Part of a small language model's weights: RMSNorm before each block, a variant of Adam for these matrices.
MLP neurons of a small language model. Each row is named by its layer, matrix (gate and up: input weights) and neuron, and shows model dimensions 16-79. Each number is 200 + 30 x the weight over its row's rms, rounded and kept within 0 to 999. A neuron's up and down rows have the sign that makes its largest values positive.
A block is one neuron, or neurons of one layer that tend to fire together. Before each block is what it responds to, as a language model described it from the Wikipedia text at the highest values.

Description: Head word after "the". Ordinals and nouns right after "the" or a possessive (first, second, last, birth, death, role), plus table pipes and coordinate digits.
L4.gate438,239,204,225,207,229,240,178,221,207,235,189,193,152,203,141,206,225,215,188,185,233,199,158,216,185,258,209,208,242,165,241,239,207,131,196,177,196,202,232,172,242,158,181,175,179,206,189,218,178,199,103,200,176,167,185,257,155,220,183,167,197,140,193,217
L4.up438,256,153,226,171,242,178,141,179,233,152,176,195,248,221,258,196,203,183,152,192,198,217,176,208,239,150,159,193,220,222,219,154,233,220,238,187,258,181,224,222,169,178,202,261,174,179,148,152,202,259,239,203,186,207,229,189,208,226,153,256,205,195,212,217

Description: Repeated-string continuation. Word pieces partway through a name or phrase that already appeared earlier in the text, e.g. Gra in Graff, Ta in Tautvilas, Pur in Purdue, mezzo-s.
L4.gate688,218,245,142,173,214,221,179,176,216,223,169,212,201,226,239,189,191,201,228,200,241,167,210,74,223,205,210,224,158,169,222,186,185,198,208,244,193,163,210,186,227,218,186,200,160,227,160,180,178,208,215,181,187,236,228,205,206,217,180,168,211,194,161,198
L4.up688,185,204,179,164,238,214,191,272,187,212,229,190,183,196,212,178,192,214,183,201,183,205,157,171,187,178,179,151,167,213,216,157,193,196,223,210,206,139,171,180,183,188,234,217,185,239,154,198,201,155,197,194,184,242,183,172,166,223,206,235,200,247,237,230

Description: Ordinals and period markers. Ordinal suffixes and ordinal words after "the" or a number, such as 20th century, 2nd, the first, the Third, the second round; also range links like "–", "to", "and" between years or numbers.
L5.gate121,224,164,183,204,212,204,236,213,211,194,207,223,217,236,236,165,161,161,214,206,269,198,208,194,219,219,216,193,195,177,234,153,235,144,255,172,228,163,238,225,196,223,232,217,170,177,230,198,222,240,210,209,220,233,198,168,181,163,129,185,174,123,187,223
L5.up121,269,157,188,182,202,207,167,215,243,206,172,217,207,242,221,221,218,157,198,177,234,172,224,179,201,124,173,217,191,128,213,206,245,146,164,191,160,228,255,237,185,223,255,194,192,168,223,177,229,236,241,161,218,211,186,180,197,181,165,228,163,219,134,254
L5.gate161,222,221,174,293,151,167,180,209,214,258,185,208,186,246,178,216,224,229,255,177,181,166,197,268,221,218,192,166,194,221,207,177,222,231,198,230,197,233,237,200,200,177,147,211,165,205,201,224,197,180,201,224,217,181,286,208,170,185,193,250,187,127,195,202
L5.up161,238,192,185,223,128,202,167,214,181,203,199,202,192,177,215,195,159,140,189,162,238,158,197,209,174,227,195,230,187,219,203,189,193,210,213,195,232,160,206,226,137,183,160,214,242,220,202,214,253,228,211,246,227,232,202,241,235,178,195,192,241,200,208,211
L5.gate263,212,179,177,171,174,253,169,194,205,231,197,158,224,164,182,176,216,161,206,195,217,189,144,212,181,213,191,207,260,170,254,211,211,200,208,207,248,220,234,198,178,193,203,247,201,137,183,212,241,188,191,189,229,211,208,227,180,189,181,195,189,153,172,239
L5.up263,205,159,171,212,203,204,152,202,171,218,234,185,195,277,204,218,229,209,147,185,174,231,232,179,216,206,143,219,199,194,189,223,184,236,175,182,181,216,183,170,224,210,195,136,221,164,186,193,204,214,191,197,250,168,187,212,144,197,172,257,183,194,213,214
L5.gate268,241,117,221,204,210,187,184,204,231,244,180,266,168,190,198,156,239,207,223,219,199,182,214,172,145,213,182,168,168,193,241,202,191,241,228,188,232,114,236,175,191,132,212,239,163,205,143,204,232,194,189,238,209,233,145,209,125,169,178,198,175,206,183,200
L5.up268,201,165,195,216,269,191,175,152,264,221,143,170,237,190,222,223,178,237,206,173,204,169,185,168,195,137,246,227,211,179,216,176,173,203,200,241,189,259,213,214,220,186,199,196,188,196,180,165,217,206,198,143,187,200,199,165,185,222,262,235,269,157,202,199
L5.gate385,228,197,257,178,251,215,185,175,234,179,248,197,247,200,203,183,213,177,249,214,199,233,182,165,173,180,218,219,192,160,185,149,198,234,226,192,170,211,226,174,186,214,204,227,168,209,185,210,229,167,228,126,203,256,233,173,196,207,186,159,236,153,168,116
L5.up385,175,229,180,238,209,200,216,212,238,216,190,231,222,203,183,256,184,228,237,147,194,235,240,202,210,224,233,228,178,156,197,215,174,163,159,220,218,210,186,142,208,180,222,159,194,197,142,184,210,169,167,244,195,182,214,243,229,220,254,223,152,188,194,213
L5.gate568,240,173,200,207,162,201,157,186,202,198,167,275,199,271,234,223,154,215,194,196,236,243,175,224,164,187,196,220,200,194,187,210,214,185,246,224,217,188,250,247,176,202,111,209,194,142,218,170,185,192,205,231,211,215,185,206,208,132,164,158,200,220,267,208
L5.up568,206,195,207,169,226,199,208,166,243,228,187,189,231,176,239,216,195,180,186,228,181,171,183,211,255,192,269,255,216,199,243,202,265,235,250,231,215,208,206,203,205,162,221,216,158,206,176,201,216,194,244,234,210,226,221,205,191,190,217,198,235,206,200,166
L5.gate662,166,206,229,212,280,249,203,139,189,192,199,164,205,174,143,144,270,177,133,142,183,228,194,150,248,203,202,210,228,182,187,177,190,212,158,197,254,223,236,180,200,200,214,216,179,215,245,188,179,201,197,210,195,211,174,239,171,181,168,165,201,183,230,241
L5.up662,185,182,254,231,230,190,146,209,199,169,204,216,193,189,186,251,232,212,216,213,178,201,215,250,170,171,169,205,207,189,166,208,181,211,175,200,190,223,199,167,195,179,187,218,198,236,210,241,246,238,181,260,215,198,163,232,238,222,236,237,195,182,211,238
L5.gate665,255,160,251,231,244,207,171,233,248,225,192,169,206,172,221,182,228,227,130,186,166,215,211,127,206,210,221,217,256,194,184,249,185,198,199,199,207,237,210,217,142,241,186,218,205,134,165,165,220,227,180,189,201,139,159,223,174,233,210,158,184,159,200,203
L5.up665,248,225,232,201,150,198,175,216,216,235,222,219,226,233,233,214,211,200,235,210,167,212,197,238,159,205,170,153,184,198,178,172,201,150,211,229,183,212,194,163,194,200,151,226,227,189,173,172,204,209,180,191,220,236,206,181,192,196,213,180,203,209,167,182

Description: Mid-name subword pieces. Inner subword pieces of rare proper names, often a name repeated from the title or earlier text, e.g. Sch·ij·ndel, Ta·ut·vilas, Max·us, 16·6·8.
L5.gate54,156,235,237,211,214,166,235,180,183,219,225,175,210,207,166,221,224,191,172,211,160,141,189,153,237,203,158,217,139,179,163,199,205,239,213,150,204,187,149,187,200,222,173,176,141,183,175,212,244,165,173,159,174,233,244,206,184,221,192,196,289,166,231,228
L5.up54,153,190,208,266,161,188,219,214,184,175,237,199,191,206,244,155,196,185,243,195,207,200,154,206,191,255,162,222,178,206,203,229,187,177,194,233,157,162,186,153,230,235,206,259,189,191,203,230,243,181,189,194,231,215,182,141,269,187,218,236,210,210,208,212
L5.gate65,246,202,246,197,221,210,196,235,259,263,225,246,237,227,231,213,260,229,204,216,228,194,141,156,226,174,190,243,179,165,231,190,203,225,204,196,246,215,231,153,175,174,135,256,127,169,208,180,177,145,193,227,263,214,248,217,189,178,172,182,239,169,199,238
L5.up65,213,175,216,199,184,190,239,206,190,227,210,227,234,205,175,199,173,171,223,240,185,196,179,161,185,179,253,211,185,191,180,137,176,214,239,165,236,220,244,189,196,189,221,267,140,223,251,177,207,193,148,194,195,219,219,167,216,171,173,140,210,156,190,154
L5.gate163,212,208,217,205,219,199,185,268,167,188,203,210,166,208,188,242,180,186,209,200,166,166,177,195,139,171,215,234,163,223,137,203,240,229,183,247,199,213,160,193,200,167,212,196,171,198,206,173,227,165,183,206,217,217,224,165,141,158,207,202,255,174,210,204
L5.up163,156,236,217,232,225,191,205,192,188,172,203,179,195,185,201,184,125,182,244,238,206,164,176,171,209,171,204,245,174,228,234,229,137,176,245,217,157,216,238,172,196,252,194,153,191,222,191,149,221,207,210,191,157,208,147,177,202,160,170,200,143,239,245,183
L5.gate243,188,149,222,196,267,246,257,171,194,150,253,209,155,214,204,183,238,174,181,275,255,193,264,199,204,221,184,170,199,228,185,192,219,239,190,208,212,178,132,211,203,211,193,239,133,230,216,262,170,176,261,220,187,190,238,194,226,154,178,194,186,218,187,220
L5.up243,201,211,197,182,209,187,179,199,185,232,251,244,201,180,225,173,199,229,200,209,192,189,171,214,160,197,183,178,172,218,249,261,204,193,156,187,196,215,171,154,151,219,194,245,162,227,220,178,232,217,206,189,206,190,165,217,231,211,177,194,221,189,206,284
L5.gate328,252,222,218,191,207,189,201,232,218,247,219,248,226,235,188,214,221,181,196,223,228,200,138,159,196,173,196,248,176,177,234,163,176,226,198,194,254,216,213,191,179,146,160,216,130,184,202,172,189,156,182,196,260,209,252,170,169,179,168,189,237,158,202,219
L5.up328,207,140,252,214,196,212,227,212,223,231,209,234,269,215,211,194,234,194,226,230,168,190,174,160,219,172,221,203,191,192,162,172,189,208,230,171,239,220,265,135,178,214,206,288,156,208,258,162,196,212,156,232,204,227,212,202,254,185,194,128,231,195,201,174
L5.gate399,222,227,185,197,216,249,223,195,201,177,257,195,261,197,113,179,228,118,210,242,167,164,199,194,262,176,207,206,222,170,223,154,183,212,206,154,216,161,161,270,178,187,142,219,179,218,225,180,185,150,200,207,190,193,197,271,185,180,204,230,211,212,168,205
L5.up399,236,194,183,218,242,228,200,200,249,176,129,178,196,220,174,167,193,186,182,245,205,161,201,165,278,104,215,260,172,211,181,208,161,180,208,197,235,163,191,199,198,242,188,218,208,281,198,187,200,163,235,224,217,207,256,248,195,218,232,241,146,196,213,206
L5.gate614,205,249,226,205,195,206,204,203,224,183,194,205,160,233,197,150,142,213,181,206,217,150,188,205,165,154,213,228,171,214,196,188,163,192,148,204,181,217,212,145,264,217,199,162,217,203,211,201,176,169,163,158,197,250,180,209,251,167,237,230,239,232,252,220
L5.up614,135,185,215,269,240,174,216,169,173,185,143,218,213,235,184,151,234,211,201,286,193,232,180,186,149,227,178,218,157,196,227,244,260,204,182,218,183,245,173,186,237,213,191,226,202,252,187,216,208,236,236,182,193,161,172,164,234,164,176,198,232,207,230,210
L5.gate656,181,260,206,196,212,233,204,202,214,189,192,166,167,214,220,171,247,221,177,252,160,173,189,166,162,242,190,199,170,209,226,184,182,160,187,202,243,165,191,167,210,175,206,190,172,146,183,179,203,169,175,234,175,215,171,221,214,138,183,205,229,218,227,179
L5.up656,218,211,210,252,185,153,183,224,231,170,209,260,200,193,143,211,225,140,202,185,210,177,237,236,214,187,226,133,234,194,227,185,228,205,206,221,187,197,210,198,232,178,164,268,180,255,183,182,274,160,209,168,206,196,195,190,180,198,188,190,210,198,242,214

Description: Head noun before "of". Nouns, often place or administrative words after "the", that head an "of" phrase, such as City of New York, town of Kilmore, time of collision.
L3.gate59,137,188,162,192,176,175,223,243,240,195,162,227,183,204,199,215,181,256,202,238,160,188,217,214,232,220,220,199,175,196,197,189,246,184,189,189,227,214,205,179,178,216,231,176,154,177,188,164,207,201,252,210,216,214,199,232,213,181,235,148,216,179,204,192
L3.up59,230,219,177,231,206,173,223,221,215,196,236,199,188,220,213,195,269,161,223,220,182,181,199,211,221,168,219,195,225,197,210,205,187,181,188,189,217,201,211,207,180,213,185,172,124,201,153,168,176,139,233,267,193,223,238,139,134,186,215,188,204,203,192,149
L3.gate149,188,177,200,260,190,229,245,211,197,205,258,219,208,238,177,204,185,232,220,173,222,193,232,167,246,186,207,222,233,183,237,214,226,181,244,196,247,272,163,180,178,154,229,260,103,203,176,134,217,214,175,137,183,207,244,188,236,193,169,217,201,177,217,235
L3.up149,175,211,200,173,165,186,228,185,191,188,206,128,207,162,229,161,180,253,194,188,180,190,209,202,233,251,173,209,227,186,195,176,220,202,194,200,223,222,177,241,232,185,212,155,184,227,156,232,169,187,197,197,170,208,223,211,225,162,214,181,184,214,237,190
L3.gate282,196,287,180,225,218,158,241,198,227,227,196,188,198,272,249,196,197,258,224,211,170,186,218,154,169,217,197,242,207,183,198,222,193,196,251,216,238,206,185,214,205,192,209,165,183,207,159,215,233,254,191,193,220,218,251,213,151,206,228,176,223,180,212,213
L3.up282,203,218,239,205,228,147,242,221,212,174,229,179,202,224,226,208,172,195,233,174,191,195,198,175,180,208,197,191,169,190,198,207,201,211,203,222,193,216,145,164,177,219,163,181,163,230,175,201,226,208,239,151,202,159,267,193,193,172,170,185,198,227,251,226
L3.gate353,171,166,201,208,159,184,123,215,243,279,166,146,180,242,162,217,240,218,218,201,151,242,176,186,190,197,176,226,167,213,188,178,195,260,235,210,257,194,182,229,213,151,140,175,154,205,212,177,145,196,177,156,210,212,219,201,226,190,176,221,236,189,215,227
L3.up353,206,205,160,163,187,221,214,190,258,207,188,195,195,180,184,197,239,196,126,227,178,153,233,162,219,179,173,264,205,200,241,182,170,181,187,168,236,176,175,141,181,185,222,198,183,253,168,209,156,171,232,191,228,144,121,180,205,196,224,225,180,234,269,193
L3.gate432,177,194,241,184,228,181,192,253,181,230,229,217,201,250,257,220,220,208,183,149,190,241,159,216,183,240,189,211,195,193,240,215,208,244,217,162,231,221,213,192,221,192,169,190,166,207,215,209,221,245,166,234,179,219,224,227,201,208,181,166,224,232,227,195
L3.up432,205,174,171,223,159,173,188,259,208,245,199,212,189,176,227,172,200,230,225,145,195,234,192,181,163,190,230,191,169,195,156,230,225,231,171,220,208,179,185,220,196,185,199,194,251,166,241,186,225,274,209,158,157,228,172,265,250,231,219,198,239,252,206,170
L3.gate446,196,220,214,251,225,154,175,148,228,234,198,208,220,235,210,196,257,273,250,233,210,240,200,193,203,189,242,245,192,161,224,206,198,189,211,210,229,216,164,197,236,196,177,223,180,223,187,182,150,244,205,223,227,219,252,187,217,212,232,250,186,201,254,163
L3.up446,185,189,223,226,159,171,268,210,201,204,228,209,178,203,189,194,185,180,186,234,167,215,178,200,217,194,212,251,193,192,236,162,204,183,230,183,279,200,176,200,184,160,211,211,179,226,191,192,167,208,201,174,202,251,201,209,194,171,221,202,193,174,213,153
L3.gate523,260,183,199,230,195,291,165,179,215,222,180,245,195,242,230,222,197,192,190,159,276,183,205,199,209,241,167,176,236,190,245,175,202,203,166,212,190,215,226,227,178,209,224,229,154,210,156,215,147,192,149,191,212,214,223,157,166,213,237,208,248,155,222,189
L3.up523,241,232,210,197,250,222,169,214,194,135,184,250,236,213,230,211,220,207,171,128,174,226,166,226,178,211,216,234,229,180,201,158,200,230,192,176,204,214,187,213,291,122,227,199,193,209,173,185,226,245,153,248,180,184,228,186,178,218,220,159,202,161,220,221
L3.gate739,222,206,143,166,171,233,223,237,191,239,217,201,199,162,246,166,205,205,131,240,226,170,177,183,179,199,202,143,181,172,249,221,206,191,164,187,265,196,219,232,206,233,203,235,180,221,196,138,186,202,195,258,210,206,226,195,130,190,175,203,206,218,177,186
L3.up739,226,153,169,228,181,186,259,173,240,167,179,182,246,192,229,142,224,190,149,204,181,220,201,192,186,209,172,185,199,168,231,202,162,194,244,155,250,227,183,195,206,158,248,197,247,277,154,142,195,150,224,175,179,255,197,204,206,198,169,160,134,213,196,171

Description: Mid-word name pieces. Second or inner word pieces of proper names, mostly person and place names, e.g. Dec-lan, Al-ban-y, Vitt-hal; also "and"/"&" joining names in credits.
L4.gate433,233,199,171,223,242,179,194,170,191,169,217,175,205,233,165,163,232,229,220,144,209,250,186,146,208,235,215,193,217,200,234,151,212,218,167,157,236,148,229,166,243,200,212,231,168,227,189,221,224,154,223,194,190,153,210,206,215,194,213,139,171,224,170,201
L4.up433,173,227,199,226,190,185,236,240,231,223,177,207,166,180,193,215,199,190,258,236,209,177,172,162,158,227,233,200,161,203,175,214,203,208,213,199,181,239,200,160,215,155,167,231,224,225,194,161,104,174,208,235,175,198,177,214,200,156,188,181,202,223,202,168

Description: Mid-word name continuations. Second or later subword pieces completing proper names, often in tables and lists, such as Lho(tse), Ful(ham), Haus(a), Will(ie), plus occasional suffixes like bul(ly).
L3.gate163,208,225,208,199,213,147,224,242,231,176,240,180,172,190,149,157,240,227,248,143,205,204,185,173,160,214,206,209,156,167,226,203,188,201,144,173,200,175,253,185,221,223,200,200,199,189,241,215,146,155,206,222,205,209,154,278,166,164,214,171,221,176,194,247
L3.up163,223,219,202,225,195,186,178,267,151,190,223,232,199,167,224,210,211,250,253,231,180,260,226,195,207,233,184,233,198,208,187,242,189,228,151,207,183,159,176,210,222,188,176,239,218,229,250,213,184,167,238,221,207,161,210,229,183,241,152,159,168,239,150,211
L3.gate173,181,147,198,244,196,217,231,209,185,246,210,155,191,241,255,225,194,216,226,202,224,192,199,178,207,207,226,214,186,204,218,202,144,206,188,196,157,188,209,158,190,205,218,190,192,247,202,251,219,208,145,178,177,229,235,178,207,176,216,193,137,237,238,201
L3.up173,213,154,181,193,191,191,194,210,184,240,190,148,243,200,235,179,167,202,226,185,210,160,256,157,241,231,181,198,196,187,180,237,207,177,172,140,157,176,222,168,198,208,181,171,216,200,176,228,164,168,164,150,176,223,235,219,187,201,201,184,178,156,207,233
L3.gate200,263,195,150,188,218,178,183,196,247,207,210,200,185,211,149,183,190,203,211,122,176,228,215,159,246,231,177,189,249,211,148,176,138,204,181,165,226,210,225,216,228,220,166,199,164,175,191,192,186,185,227,211,171,200,247,220,136,222,209,170,192,193,214,182
L3.up200,181,238,222,211,237,230,230,260,139,171,207,270,176,208,202,207,238,139,227,236,198,174,164,194,199,219,225,140,231,222,257,187,206,230,164,178,210,202,139,224,239,164,221,269,238,222,192,205,237,205,155,233,204,242,198,164,212,174,152,208,216,199,178,302
L3.gate377,230,223,188,204,219,210,194,233,241,189,194,241,173,167,206,211,265,223,151,187,264,218,176,186,210,175,199,216,242,200,189,155,195,211,206,203,254,177,152,161,218,190,193,214,151,197,231,196,205,194,215,207,191,151,149,212,219,195,164,154,210,219,203,183
L3.up377,215,206,201,163,194,221,228,234,248,165,249,206,159,178,220,177,192,215,144,189,187,159,176,259,178,181,190,210,212,181,196,172,169,226,223,199,244,156,189,168,199,217,183,185,164,197,182,214,201,197,180,202,205,209,212,221,194,103,198,172,146,230,182,204
L3.gate454,203,179,171,218,208,228,179,251,259,154,256,199,213,238,173,206,185,180,201,201,160,224,209,172,178,112,184,271,178,176,184,201,189,229,181,196,255,152,234,216,209,162,181,210,166,176,178,190,175,144,224,219,244,231,266,227,195,190,180,183,201,220,176,161
L3.up454,238,204,213,173,221,193,227,179,172,188,198,233,238,137,232,145,198,218,236,148,206,189,170,238,189,191,191,191,215,210,212,131,229,182,164,246,251,193,197,224,286,183,205,187,205,160,139,234,272,191,182,214,173,186,151,211,228,183,183,197,147,191,184,168
L3.gate608,229,189,187,131,216,246,224,179,186,226,221,244,206,239,240,222,223,232,185,204,138,207,250,187,232,220,240,210,168,217,182,200,223,139,165,192,257,158,142,150,235,219,198,213,173,162,193,185,210,150,184,179,197,211,190,188,155,247,206,160,162,214,181,141
L3.up608,181,146,177,184,158,195,239,192,218,232,190,174,220,220,156,224,256,202,229,223,205,166,171,192,244,214,139,188,249,242,228,142,206,168,151,182,167,200,235,192,208,231,206,160,212,210,181,216,207,206,195,198,227,205,179,161,232,201,207,196,211,241,252,238
L3.gate653,191,201,133,254,200,231,199,204,231,216,254,141,204,206,228,241,260,199,208,166,276,173,184,181,202,208,190,221,238,155,159,204,140,177,174,200,234,196,195,195,204,197,233,225,185,249,162,207,205,182,164,143,220,210,195,186,173,200,225,191,233,173,216,215
L3.up653,266,223,153,246,236,244,249,132,207,164,221,226,133,151,204,177,218,233,231,201,214,176,247,159,217,267,216,206,212,195,218,192,198,202,156,171,142,219,197,170,166,177,178,179,165,210,180,185,193,181,192,188,194,179,239,206,221,194,239,174,202,157,184,257
L3.gate710,212,140,164,204,196,228,184,176,213,182,164,230,181,181,147,180,176,203,281,160,241,194,176,238,181,175,227,203,197,190,209,163,167,182,194,214,261,203,208,170,168,249,192,235,191,192,186,216,172,143,210,191,220,209,221,223,219,165,207,241,247,198,185,195
L3.up710,155,183,185,160,240,197,202,182,181,270,168,203,162,162,190,202,230,189,255,198,205,231,185,208,199,174,243,188,235,230,247,183,235,213,193,202,278,164,200,207,262,215,172,169,216,197,196,190,217,168,206,183,204,163,212,252,173,208,223,167,222,226,208,191